{"n_layer": 15, "d_model": 256, "n_head": 2, "n_kv_head": 2, "head_dim": 128, "d_mlp": 704, "vocab_size": 2048, "activation": "swiglu", "norm": "rmsnorm", "norm_place": "pre", "norm_eps": 1e-05, "positions": "rope", "rope_base": 10000.0, "rope_fraction": 1.0, "qk_norm": false, "attn_scale": 0.0884, "bias": "none", "tie_embeddings": false, "parallel_block": false, "init": "orth", "init_std_qkv": 0.0382, "init_std_o": 0.0, "init_std_up": 0.0382, "init_std_down": 0.0, "optimizer": "adamw", "lr": 0.00166, "lr_mult_up": 1.43, "beta1": 0.9, "beta2": 0.99, "lr_head": 0.00535, "grad_clip": 2.0, "warmup_steps": 388, "schedule": "wsd", "decay_fraction": 0.436, "decay_shape": "pow", "final_lr_fraction": 0.0, "batch_tokens": [32768, 65536], "seq_len": 512, "doc_mask": true, "train_tokens": 300900000, "steps": 6181, "dataset": "wikipedia_en"}
MLP neurons of a small language model. Each row is named by its layer, matrix (down: output weights) and neuron, and shows model dimensions 128-255. Each number is 500 + 50 x the weight over its row's rms, rounded and kept within 0 to 999. Numbers have three digits each. A neuron's up and down rows have the sign that makes its largest values positive.
A block is one neuron, or neurons of one layer that tend to fire together. After each block is what it responds to, as a language model described it from the Wikipedia text at the highest values.

L5.down17:559482479530377537513553470556535546524553480473516467550523554539546495574480554590469406493453521569519414611484431478599586484471566530452494405616560441475521465459414506510401487589564482546432503570468569490550608465422466508446459503570520534485487491459492557513523512539503501556562594519508506518483563503475515521393512417568582504447466507516492400502524472524550420387480
L5.down62:546355477495489476528513506500516547490488531485499591476579572559530435439474616447434498448492521502475546494492475442621425626533488429473456460504605414485527444375558495474539547492512481521565486519458518464505578413496523518474470553480434533468525518563530512703498439614483480530450557515504478486495602442522581491490547427609513413470485493455520528581492433423472562536522
L5.down102:489475469535500448421475521579463440614508492513435410607499605498532446556495493510461411510464545533538553530462488531582493445424494481442535487494444576453466504483479546519585542570478538563627495448467486485409475601547511504525492602487449617450526568448480484583593438596526502440597555507512484464456491494473487525491452518515472545491581478462505516426445460455479470560461
L5.down173:499536528585509521517459432491517504524472402510479481528569564496551460515499520419583509470535536563480313529549391518490555506450531521466545513466530533504528432528487539458533614564551514531469557433543549572456459558488506468536438457428508481485511422422555488471576386551501536458533449510578444579596516578581474519495546516448466414443426508554463574490541463392504540456407
L5.down234:443460494481430419472431465499517469422483470564513489516510474497459561461534506542439363518527417537507614445390417516398424514512509551475412529465541528508644491606628392480505514566492541518411465454489508516525481427504526506407475577540559528467535575465476514508478455495471552533549517427490518546378489582449632510441538466558474502552474529554468498459429503506538446495501
L5.down261:519439509484513575428513578490560495568516528586397520555529393486444551520448419509496505497524510575516539428532514463491525474452535448490507572551511563510425437539485478552567458512533424433505538499456579446467515597466465561451483597442441516524506481518589450527526469471449536649601506375500460558541478576482536476497459469487515525491433568578493500513517411419539480522501
L5.down463:598478483438485556506534535537454575618495436434537578465486433477564515501547408522564515511463615493446480527501488506514432529503487417515566549538479527468526530583471501429520497553446486463488397510539448484507516453553595560483443515471512527577506512493485539588448563414467512447439547488562481549481531511531491499492548507401496465451476439473435575482520477433504517497542
L5.down642:450474448491500582487472415480565439462517491513414405445469598465522536491559458454586654499539475560494509619505416500558534487560528532410417549505510490540485421450480522508415470544493405414489499551483487511575546535527484472543488469394479531568516518465502442604597539444488533571571524458509460465518411450536492426510524514491469454499456512491498463569499355476570494469523
Closing sub-word pieces that finish a word split across tokens, especially batt-le, bott-le, gunsh-ot, sh-ip, m-ix, and endings of names like Hight-ow-er.

L6.down521:505461459486535472495529636515502478525559576455518480528572538482467494539427527548487453455539442475524513500583546506539502549418420470439506534562462419528630443425503576458465432496526526583519511538481401497617469595504527567455559428539580495481498518549484506464509467450456469477451546439523568477500482554538532501552463464432465564511468572489515477507474492495529454394536
Middle pieces of words split into several tokens, right after the opening letters, like midd-le, mo-le-cular, M-ack-ie, gu-it-arist, mostly names and uncommon words.

L5.down236:532457523431441486420514413486433487551469509580460440520453492542513455489516508569484481502540431445494485571544365412570558491530553558453427525456514535426525475584543537575501450434483540532508569586417540507484465504413411603559502420565446490547441556510441413485463567541486530578462534426542490485464502516418540519479435433502497582501461514611510466462421516441468489438562
L5.down270:534434409522506494532425560430408538540504439472562453434434524459535517447590522602452485540466439597528449437472498557483428430496485535464483476525524534525456475564528474480499458427509529492492500467380453487482407471515495484576567486536546579505608463508507481464571546597469385506479501448499521525499410525474478526616524423485460497618493506529521460475521444471572583567642
L5.down316:508337506546409502499547540530486498448586553542464556495445471570556432558417423526484528482466478481485501478497552505522494504467453402428458466634485510605489444438467373516495458399524518552514568444513459460564600521534516494538526500538506513502528537459500526742535553578441411438507466485531541535553527475522544447531556436558475542489538466465412375513375459513457531480491
L5.down329:505368542469481567513453515499522516413529523474496503489508462461569514440561517572542444515508502453490619544459462552495557424471462473455458496485652531484440477575466508484512514477476572540507441505476459419456483505595563473447496578445480482492486481462565540846561497534587443459486511370491540511511520466398530457505512562472479436587495478464496464523438425487507420423462
L5.down381:557415424511477501491374522528553489516523540468478565545498480420563486462512540518582481486490392469467604485505502489452488528459457446471391430566546498569457454484473471520468539513477486438427487504452461479479514469499505509510480510484553487453556492491464540801602548472537468512524487465484470498508498469488489429432549458509512490428424452551545503580450442499529554439449
L5.down400:488416527544534498489495438612468463443504453529536443647405423528506521439517466550482439589493538503456527409420498534499521475447507569587532460477558448561425470485435455487508455532486382569612475530503515563536552585515585553523524507460391557468452471489442568590538444502541472477469566530493579533526430485590466451486505430509512560565488477394407421468379427510507591483532
L5.down464:512443430527489430519500501528573502552488481459546503541541527533538544451529541503440521519448481507606581472576557431588510526457430492447564384534486463587446506529470541526527571522598415546557482532449388404564554425397458527565470542566514537463575453561522495455588466428540429520506515368513584615450431499514501533517562513441522491399518528521514491444417482497490529520444
L5.down480:538469429423556498428474587489533550446559529525589493499441548477496471517474552487546512490398538474492530512383497580424453484498510501421507519496505442482441582522517530478450430455484541493568525531519528505581469457491564540496497519529456449474520511607467424733441481489469480503416501588519445542505502505490395437474471592564519558541484557492325434465546521369480490469479
Fires on the head noun closing an institutional or event name, and on the last piece of a split word: Department, University, Award, season, F-ather.

L3.down163:537518529512442462416430493491551503473472501514478610561530576533506463587459564541535519521482485542433490513476463515543516569477536514466511523405595487486510394472570502468523493514508482460570471456464485403592498484517575515529532492433620515486576489461486472706504484455517496632523499508427482517550515444448515436538438462518478522526448504515442496522574481568596503486558
L3.down178:417508507522491485462501498435463551463432456468497492502411501411465534662584492543562567541458456421570577589512533512467495550461538580487506460477519578512524549510461576495522416477501416443463588568480489438518450395498504535473525538504558478471505574435419470550535525446559505431538491423464500544556504513481515478573410493513439501595503550457535500503451534521535498538472
L3.down220:564463475539529475453482514476501482536563376608495536449534594546538566453504539502522478500450544570468465520483482564503512443526520532459424543499570443499408542467573443485454550529482506530502554454466451411545484579538483470507427431544484467531619469436500488630531468509632442531575568421535567510538442466519474585521462522570495497482535500506553522517477500484610494468438
L3.down242:422391448575506412570526493497545428528536515447547518551417446526490479489497448511423488586541444528535567512522497547535493565484525425492447479586557532489517521474460453485394490507484509504535534425534588472530515512491546421454503457546466451503483487521410422573426422495478500577548493502425490482516430480533444479567519444496484559497515406450600497565409464574443566522583
L3.down528:554421397558476553539453513415441560499490520466527471452464510526506591430480573498534487431681570465418567496520536548579563505526516540449520485530445419454445580527496482467539453493470558492457668501491429480525492497498518490459514458526535486483554437493635434653473527468498553451562453436499479485520589554534524422498561494496587451487437516458449541413409528478496532488561
L3.down612:503450488516463487560482449526508525555554440501473522505355595534421498508469489492502482425409542535439516525395381606567501477551530464518543430452570490572496418507485547508477504520415451511513473536429508527518509434504485543553484533591524534521522518486537561489424571498484526404499446476377502533520498513520521550539580550505413458582441505527539447421549475488512585525452
L3.down654:452466509554464452515474538524550486443408437476453487433503500535583484547565540523484581414474515576517549439462470571532534480541566420524459518445436464527484542530514536410524452547481488636504608564459445473531476480532492584433561610563574498507458510523430512675457506407527491475490524571523510498474539514541512494488523590537449466478505452438482431504411523520510460562486
L3.down671:471498437444543495502517463548603453536496561508419495536480480478588534492609453513486489413516461463617582504472500459484530524510542550526519563425544442575499597475538499469461515514548451537495459453500446521526519558510501472548454506492464459463483459419539494689586415511504560459532529447544476500526590505496464484518468545524388378565534478486519490538547495553596572450475
Non-initial word pieces that finish a common word split across tokens, such as plat-form, comm-on, w-omen, m-ust, injur-ies, across varied text.

L3.down319:434350502466547441522492469564420479514568449532544536564531535483504499533477540443554463550522467463492537564510501547473439554491440553536498437506506514429431516357440428490476552477504499511508452458554549464534506512497494525561464551478461549499452530512501504775525593470510499540520587631508473481552510534629529496463422509496537535573544403444494407508571538453492446514559
L3.down322:538471476513450483522450469367485586527555467552542518600486500520597516525466520509536484529469496576579484560508498471478450519479463543454462612453548465408525448490395476540445559478405436569527519452453507436496373490573461535578580547470519572522491552547482541503458436577497531445490432436520500512422509521505433543538413564472556511462510530485550492395487512523474558520523
L3.down355:464452457548435535505474507447440489491544556426511515475414451497589340460424538511482476554535484525519465549551439528442565492372511530569427469585573513491571509453464483530519415487475481474459568565484389467572447552523502476544478468423516452509500428536453533567500463542493502442479501405453493501422574495601438435492454464481498542481467554433545475562376385411533512489503
L3.down437:473420519524465423506529518464546570515431508485530466435551426442480548472520531403481414522537483541518587545552476431542468556456539502497480510510499598559506495432433563515583455468535447403507567438547565548478574500450492531478499512499490503436561608512476532583473543416468533530512427355518502448444465451583531462526505457466509558503526443485627489553562563447439566388516
L3.down546:566416492494494521532527443523477485617531501535571523465457478448446504434462461482516494584520570460569547417488444481499481440480517509495500502491411544489476531424500444611525454549473563495475386569487539561504558547457483495512519392522431520524495465498460524772537499522472526513426465505489505492539514484433468566445422443490498535485548528530546450560551470407403508496529
L3.down599:484474468490504533515438456534524481480424562533505507450528477535515502550442451490509476402550478420472479504595426523508385517501567451544465548514532515535483413424438559460569506536445471503484414480468521461492539563476513433531545481467518476495438525497472488607540441583473484570587543568549402478577428485547429523504440463433541583425540509603482484560496486452451517467496
L3.down646:438447509498530362463479483541439475459507535410531496512455424562488519522412486468449486499470529483510521481538506499429467593464433482539459592538613442474537573518450516483535488488571493434507531457516515422472522462583534549596548503505519456540492527525473447674518465468487505506504554508547471597541508523577441399416461486446470479497575481451524421525484473494465466528543
L3.down673:474361496474467525504502530459588492456488547599513474521515446526514560462495494521482503546567509406504550551507482436431509509482517481507482434504489592493496482523488569514536508511461502448486433502460531487535481574460493472538499478497461569543467512496475462880517566504417497521500499704550459455497409525549449528564478435533539523561512480548516446503535419404467422536505
Mostly word-initial pieces that the next token must complete, such as And (Andrew, Andes, Andy), ab (abolition), Und(er), Sup(ernatural), plus fragments like est and met(res).